MLP neurons of a small language model. Each row is named by its layer, matrix (gate and up: input weights; down: output weights) and neuron, and shows model dimensions 176-271. Each number is 128 + 24 x the weight over its row's rms, rounded and kept within 0 to 255. A neuron's up and down rows have the sign that makes its largest values positive.
A block is one neuron, or neurons of one layer that tend to fire together. After each block is what it responds to, as a language model described it from the Wikipedia text at the highest values.

L9.gate100 [110 146 132 126 137 152 163 140 118 133 114 135 140 142 115 143 135 138 164 127 130 156 135 104 138 115 156 137 112 125  75 154 121 148 130 110 131 118 189 119  97  99 112 118 114 126 138 132 145 113 130 137 150  83 113 125 171 142 114 143 107 142 159 149 137 134 115 121 144 123 111 149 123 173 130 120 166 122  93 124 151 146 136  54 146 112 119 168 166 130 100  97 132  91  76 107]
L9.up100 [138 181 135 197  97 111 135 143 106 104  90 124 151 143  51 117 134 130  90 132  94 140 182 121 129 134 138 138 137 126 131 208 148 143 103  97 153 157 153 100 129 109  99 120 122 107 158 119 103 130 132 117 163 116 119  98 148 134 110 131 122 115 118 133 151 137 138  90 115 125 154 148 168 130 150 125  92 157  91 126 116  92 148  99 159  74  89 162 181 145 163 136 158 151 109 159]
L9.down100 [146 163 125 138 125 150 136 114 142 169 123 134 143 110 127 157 106 138 125 144 159 127 117 156 146 143 101 158 133 148 133  39 104 154 138 154 127 136 103 104 118 117 160 189 144 134 148 159 148  91 125 153 107 134 120 169 124 141 150 130 112 164 138 140 131 110 123 120 121 157 124 122 159 162 119 125 156 100 130 127 125 131 151 167 129 156 113  99 124 101 120 151 150 141 126 105]
L9.gate177 [ 94 153 107 119 104 144 155 147 146 109 107  78 182 145 127 132 118 130 119 129 154 127 147 159 108 119 179 120 152 134 126 175 132 136 117 111 135 107 158 178 145 119  98 143 119 125 118 143 129 180 191 125  92 104 113 140  91 147 102  93 125 146 137 114  94  79 115 145 123 100  93  77 134 134 147 138 119 103 166 138 133 144 119 172 106 149 145 113 178 142 113 154 142 151 112 122]
L9.up177 [154  66  92 154 132 143 124 149 128 153 111 126 144 144  99 128 108 146 119 167 148 128 143 120  81 116 153 128 120 101  75 148 162 120 119 156 151 131 148  84 174 149  99 117 144 131 151 147 161 146 105  99 113 136 124 132 173 127 101 108 140 169 123 116 132 147 148 115 122 133 107 106 159 156 108 149 110 117 158 134 141 111 141 136 138 115 137 116 193 137 140 171 141 122 123 143]
L9.down177 [141 118 123 115  85 125  91 119  91 128 111 128 116 112 111 141 179 117  98 140 130 124 103 119 113 141 142 123 103 118 118 132 112 104 162 101 137 113 137 121 109  95 127 145 130 122  88 140 146 129 133 149 124 171 141  93 120 124 128 112 128  98 165  91  96 121 119  81 152 122 107 147 132 190 106 163 140 148 174 124 103 102 122 127 128 152 136 105 140 115  91 114 138 124 108 149]
L9.gate244 [115 145 132 173 150 131 166 143 141 138 153 176 158 149 136 151 109 136 159 150 116 130 161 148 115 129 153 153 175 163 111 139 129  97  96 132 132 111 101 133 114 120 130 122 157 116 145 112 126 128 107 149 141  64 101  89 109 146 127 135 175 108 133 132 113 154 151 132 113  93 136 139 118 124 171  79 130 100 132 109 132  84 121 121 114 121 154 134  95 118 133 136 133 129 140 151]
L9.up244 [144 109 171 182 147 109 108 114 138 119 125 148 135  99 109 124  87 112 161 123 141 142 115 114 107 114 115 130 123  98 167 140 116 157 129  98 153 181 109 111 124 160 115 168 121 116 133 169 104 157 111  98 166 148 117 155 132 135  86 121 118 138 144 163 138 114 105 124 119 141 117 116 111 137 130 120 160 135 120 122 136 141  93 124 130 142  98 133 113 216 105 142  93 145 112  90]
L9.down244 [111  96 188 105 128 139 183 113 158 162 145 100 108 149  97 145 103 135 161 123 148 174 108  89 156 141 124 149 136 129 125 104 131 149 168 134 167 133 116 127 121 139 166 143 107 143 130  87 134 138 171 128 108 101 142 103  72 167 145 119 101 153 169 106  96 156 148 128 176  75 112 145 103 116 123 155 109 134 169 156 149  78 135 132 150 124 132 131 127 132  98 153 134 143 150 160]
L9.gate416 [ 81 120 125 141 123 117 178 110 112 131 145  87 160 130 167 130 143  82 125  95 124 116 147 148 146 128 114  82 119 103 115 167 139 115 126 152 132 130 103 140  99  88 148 149 128 128 176 141 122  88 119 121 138 123 104 147 133 115 165 143 122 104 127  72 153 119 132 107 100 140 121 105 148 120  81 145 177  91 120 139  79 103 102 122 119  82 104 133 138 148 114 131 163 134  89  93]
L9.up416 [109 133 116 146 115 105 129 124  90 141 103 142 142 104 169 123 129 108 147 115 165 110 112 155 159 127 151 110  71 102 169 118 128 129 152 142 118 116 154  61 177 145 148 115 134 115 152 105 103 125  97 118 135 138 114 148 124 164 147 131 108 114 134  94 136 117 131 121 122  99 151 100 159 164 156 133 158 134 124 146 105 121 146  82 102 157 124 182 155 113 116 167 130 115  86 135]
L9.down416 [130 102 141 136 148 120 150 104 118 153 126 118 111 104  67  86  89 105  86 135 167 139 119  95 131 136 176 140 146 160 108 136 168 116 110 106 113 100 113 152 149 135  91 130 115 104 148  75 177 153  81 142 148 124 125  82 156 129  86 113 145 153 117 179 128 121  75 167  94 121 105 145  43 166 121 130 128 100 141 141 147 156 131  64 127 142 157 177 130  92 111 135  97 134 153 148]
Responds to: Time spans before later. Time-unit words after a number word in relative-time phrases (two years prior, three centuries later, days later); also Al/al starting although/also, and day numbers after months.

L9.gate234 [135 137 162 108 113 143 143 112 107 174 136 123 125  99 123 158 145 117 116 124 165 124 109 120 116 145 156 155 153 140 164 153 119 110 129  77 150 185 117 130 165 135 154 127 135 132 126 124 107 128 150 157 155 153 127 131 127 128 104 151 154 137 126 143  87 122 155 116 123 138 107  98 126 111 126 126  96 150  87 132 130 122 152 140 151 128 119 158 127 116 128 116 169 130 113  89]
L9.up234 [125 136 101 155 109 153 139 126 102 122 144 165 109 133  89 143 137 113 131 144  93  97 111 107  81 149  91 126 138 115 124 180 133 118 132 100  95  92 116 117 140 130 195 132 120 151 120 106 133 162 154 151 164 144 137 126 140 129 128 184 122 159 108 159  89 154 102 119  60 132 135 147 105 103  76 128 152 126 112 131 119  80 175 129 113 103 168 129 136 131 132 117 137 103  92 107]
L9.down234 [116 139 142 141 128 141 177 130 171 111 151 113 144 204 168  95 137 100 111 130 157 136 151 114 118 128 117 121 221 133 141   0 150 137 110 115 175 151 167 141 121 122 140 137 120 124 128  97  99 122  98 124 131 141 142 148 126 118 137 134 140 132 139 132 127 117 119 127 137 125 178  97 151 137 121 170 107 124 129 115  95 112 130 113 123 158 123  92 134 110 161 127 154 121 137 147]
L9.gate365 [143  92 152 134 118 122 128 120 167  97 145  95 114 167 109 133  74 111 143 127 146  97 135 116 127 161 116 113 146 117 109 133 174 138 136  97 123 117 123 121 116 136 159 133  90 144 103 115 100 113 118 120 151 135  80 130 137 131 122 150 180  82  94 143 103  99 129 105 165 114 164 123 166 141 155 132 167 171 111 133 151  94 111 178 172 142 115 132 132 133 124 155  91  86 102 124]
L9.up365 [ 84 137 141 109  86 113 136 123 125 156 117 168 124 147 105 102 158 150 122 136 102 144 128 163 123 116  99 135 121 138 127 164 153 104 117 104 116 131 102 118 121 119 132 127 132 129 160 145 146 115 144 139 159 138 117 162 158  80 134 155 123 159 101 150 120  97 107 188 134 145 110 114 185 152 117 159 113 112 113 164 111 135 119 130 142 115 138 129 135 146  93 108 103 114 138 114]
L9.down365 [105 124 109 142 190 151 131 133  95 114 155  84 113 115 108 146 136 103 113  92 110 124 139 125 186 133 142 116 117 110 133 195 101 116 105 132 105 121 140 106 109 113 160 141 135 133 148 130 137 186  99 129 100 131 159 121 123 146  86 174 197 109 122 125 114 108 148 106 142  99 117 133 111 127 111 111 129 110 134 155 144 102 131 113 101 101 108  97 145 127 132  87 163 149 120  92]
L9.gate437 [112  81 128 169  95 120  78 119 159 132 113 153 102 159 115 157 131 141 117 127  59 109  83 122 107 149  82 141 120 144 104 133 130 107 101 113 142 118 118 133 135 134 155  95 137 157 151  98 134 117 135 141 151 123 118 131 167 103 114 143 121 138  95 111 108 130 142 142  90 111 144 118 116 102 116 119 147 147  99  99 129 138 162 147 117 106 136 129  93 109 135 142 134 122 136 134]
L9.up437 [144 135 150 122 133 101 159 129 130 176 119 135  94 107 102 174 119 103 130  90 123 166  99 133  94 139 110 129 116  93  88 129 126 111 123 157 174 154 127  84 113 140 150 146 144 123 150 157 137 124 115 104 107 125 105 155 127  90 141 133 159 159 177 116 118 118 131 130  75 180 126 116 126  84 126 106 150 149 137 160 131 154 132 140 159 119 159 122 163 107 169 125 105 118 152 150]
L9.down437 [131 125 162 129 132 141 150  74 147 132 131 130 128  96 105 106 113 140 188 151 113  85  82  67 163 144 107 150 136 127 151 108 157 168 131 111 139 129 127 112 114 128 139 122 122 123 133 154 149 177 132 104 157 165 142 126 147 135 137 103 102  89 166 111 165  78 107  91  82  94 124 147 112 140 147 187 115 121 115 142 128 158 124 122 117 138 151  97  97 158 122 144 102 156  99 145]
L9.gate481 [127 132 150 103 130 152 115 132  83 140 179 178 111 164 155 112  72 118 108 126 114 115 143 126 108 134 142 129 160 144 156 145 102  98 139 152 101  90 100 132 116 109 166 120 109 143 141 148 139 104 163 117 113 111 118 136 142 120 118 106 124 120 101 136 102 149 122 119 112 152 113 153 121  88 136 119 142 111 197 159 146 130 143  96 145 114 160 170 133 113 122 118 136 123 163  82]
L9.up481 [130 102 130 138 128 125 130 134 159 134 125 109 131 112  67 129 147 120 118 119 108 131 150 121 129 120 127  94 153 145 109 178 147  96 154 118 127 115 126 138 134 101 141  94 116 148 157 115 149  97 129 173 122 140 132 170 126 137  92 130 200 154 131 111 143 121 140 122 133 136  89 161 137 136 148 136 116 141 127 134 117 160 107 139 178 119 147 140 108 136 136 154 139 156 127 148]
L9.down481 [143 174 131 144 139 115 132 122 134 134 113  85 177 127 121 121 127 120 139 127 104 147 159 139 134 162 162 130 138 109 165 110 139 155  95 118 109 154 123 133 109 126 146 116 131 151 116 111 112 198 121 109 143 118 114 115 113 109 152 128 118 128 114 128 121  94 105 172 160 138 112 109  98 153  96 134 132 126 117 159 138 125 139 119 121 111 123  95  75 127 137 122 103 109 115 103]
Responds to: Word-initial single-letter fragments. Single-letter first pieces of common words split off from the rest, mostly g/G (great, gender, girl), also b (boys, best), W, and contin in continue.

L4.gate342 [114 132  92 166 108  84 163  76 105 139 118 106 132 129 108 141 114 115  86 134 161 153 154 110  82 100  88  97 129 136 117 118 134 159 118 120 146 129 169 127 103 114 119 148 162  86 140 113 160 147 105 147 128 100 146 114 134 118  68 150 162 118 172 133 172 197 120 124 153 151 114 129 118 128 129 139  75 117  90 137 112 130 167 136 191 100 136 142 151 121 131 122 169 127 135 155]
L4.up342 [131 127 131 131 143 141 127 132 153 115 131 134 134 136 126 125 111 128  85 132 124 150 141 135  94 139  95 152 150 135  80  82 116 158 107 105 157 114 111 125  91 120 133 146 156  76 153 128 115 171 140 107 154 117  98 133  97 119 104 147 121 158 118  92 126  91 125 129 108 111  88 143 117 154 138 125  70 159 151 146 176 153 132 140 149 142 102 139 120 111 111 139 139 158 137 129]
L4.down342 [112  92 133 111 115 150 135 129 131  85 134 131 126 129 164 144  92 142 139 146 128 129 122 111 146  81 124  73 149 103  97  92 142 160  98 119 118 164 123  94 151 115  93 101 157 111 161 111 138 130 134  54  98  99 130 114 175 158 106 150  98 140 174 108 108 115 132  62 141 121 101 156 134 179 104 156 117 152 137 107 150 124 117 169 131 124 142 134 157 139  88 143 124 185 110 119]
Responds to: Time-span nouns. Final pieces of nouns naming a span of time in narrative history text, such as decade, month, century, years, era; also sometimes but and semicolons.

L3.gate142 [153 106  83 146 141  85  92 137 114  85 132 129 134 128 123 145 146 128 166  85 123 167 146 115 133 114 165 158 118 119 150 152 127 139 141 145 149 146 176 140 136 121 134 119 126 104  87 191 105 112 147 168 136 113 116 117 130 120 142 127 110 113 138 131 130 129 136 183 143 147 102 188 110 174 134 110 143 139 108 123 163 122 140  53 128 133  65 108 149 117 136 124 110 137 106 124]
L3.up142 [153 119 112 105 128 158 132 113 143 139 120  83 104 150 104 155  86 137 154 122 159 130  85 132 155  98 144 116 149 121 163  85 135 112 151  83 142 126 121 137 159 121 118 159 128 121 132 109 106 137 103 126 143 157 109 191 165 132 139 145 134  90 126 160 140 131 149 116 152 134  83 125 134 137 130 119 108 115 121 112 131 115 169  88 118 131 166 114 131 136 115 142 132 178 139 134]
L3.down142 [127 135 159  70 139 167 129 139 169 110 113 119 160 130 111 157 126 118 152 108 155 139 125 138  96 134 186 160 137 142 138 149 188 110 113  97 127 111 113 123 113 167 163 132 124  99  96 128 113 126 134 123 166 170 123 152 142 132  72 102 151 111 149 136 156  95 120 122 143 111 116 117  85  78 130 152 125 135 114 140 165 115 152 157 107 111 156 185 154 155 102 130 167 111 169 147]
L3.gate223 [117 158 133  87 167 115 108 117 126 152 114 102 107 145 158  97 144 127 131 125 122 132 155 138 131 116 149 125 164 127 133 134  78 136 103 146 138 117 134 117 155 118 138 117 211  93 139 131 145 129 116 154 151 128 121 186 125 147  61  88 132 103 103 105 146 112 132 135 137 135  70 163 140 166 105 148 128 122 124 116 165 149 105 134 112 116 163 123 145 119 127 123 141 158 145 150]
L3.up223 [ 83 145 106 142 170 161 127 161 138  89  95 116 135 131  96 155 156 141 138 141 126 114 121 131  83 138 180 126 143  78 165 153  85 154 122  72 142 135 119 110 122 132 118  99 132 116 127 133 120 137 103 128 141 144 135 143 158 158  94 129 125  90 103 175 137 105 161  88 151 176 156  98 117 173  83 144 120  98 121 121 159 180 119 138 112 138 122 122 109 138 103 155 130 103 137 132]
L3.down223 [127 107 173 112  58 150 124  87 131 143  91 122 122 121  67 134 145 132 135 109 159 152 142 103 170 103 171 129 167 123 124  98 147 124 140 126 130 123 128 154 144 106  90 132 126 103 154 143 117 114 159 125 139 140 134 163 123 130  92 119 141 116  85 128 134  94 139 116 177 150  79 108 115 144 187 115 162 139 111 146 122  92 104 105 110 123 139 121 155 151 128  98 183 104 163  64]
L3.gate457 [137 116 137 152 127 139 115 170 123 126 119 130 130 129 133 111 163 158 115 147 101 136 124  76 137 131 121 127 113 115 133 145 112 182  98 129 155 127 164 129 109 112  92 138 135  48 145 121 107 106 185 141 142 131 103 122 166 111 111 147 141 163 157 133 116 118 113 103 140  96 175 147 119 154 122 143 165 120 128 139 122 154 124  50 114 120 118 160 152 124 130 141 174 120 176 111]
L3.up457 [120 117 109 119 129 104  98  98 153 115 102 141 127 130  91 170 106 136 150  70 144 123 161 100  91 104 159 130 145 121 116 148 123  94 173 132 117 160 136 157 156 131 131 132 106 178 159 148 129 144 112 148 144 136  84 169 147 141 122 118 165 125 144 158 132 157 133 146 144 149  76 122 101 106 126 144 124 141 112 128 135 149 112 110 133 105 116 112  75 129 128 135 103 103 168 113]
L3.down457 [125 105 148  99 180 207 104 141  82  74  99 139 128 143 127 164 139 118  83 122 119  99 129 130 146 138 174 123  69 132 145 104 118 149  92 163 134 139 158  79 115 139  85 113 121  80  98 127 123 116 113 142 148 111 156 148 147 137 139 127 129 141 105 126 169 132 107 123 136 126 163  81 128 144 133 112 182 114 112 129 123 107 105 123 122 153 177 146 113 128 137 162 167 101 153 133]
L3.gate525 [112 119 102 123 126  97 174  99 106 145 128  94 150 128 138 148 168 143 143  82 141 160 160 126 106 133 128 143 146 117 118 107 137  76 136 146 165  92 133 117 140 156  98 128 116  72 144 100 156  72 143  90 171 128 109  89 161 119 130 126 134 134 150 153 152  96  97 164 153 114 134 173 130  90 158 132 109  99  96 154 108 180 121 115  83  92 110 147 124 166 128 133 125  99 149 134]
L3.up525 [100 128 129 130 156 107 168 133 133 164  87 106 128 145  96 168 152  96 110 115 118 134 136 107 153 133 103 133 167  80 146 143 155 167 137 105 170 120 144 108  97 135 135 139 106 114 153 126 154 118 128  84 125 128 127 172 127 146 121  87 166 145  79 133  96 113 136 120 151  99 155 146 110 113 171 146 147 103 122  72 121 155 127  93 124 140 133 160 123 134 111 126 100 120  98 111]
L3.down525 [115 130 100 109 104 131 154 153 148 124 131 144 130 107 110 101 120 124 125  99 123 185 101 140 150 149 154 188 125 152 165  88 132  85 123 130 140  93 114 131 111 169 116 111 120 122 134 128 172 119 143 115 164 114 136 123 145 123 163 100  89 134 135  80 127  98 143 145 172 121 136 107 132 132  94 160 160 124  89 102 141 153 125  37 129 126 133 129 123 175 123 112 133 134 115 147]
Responds to: Date slot before year. Date tokens just before a year: the comma in "September 27, 2016", or a month name after a day or "in", as in "4 October 1978".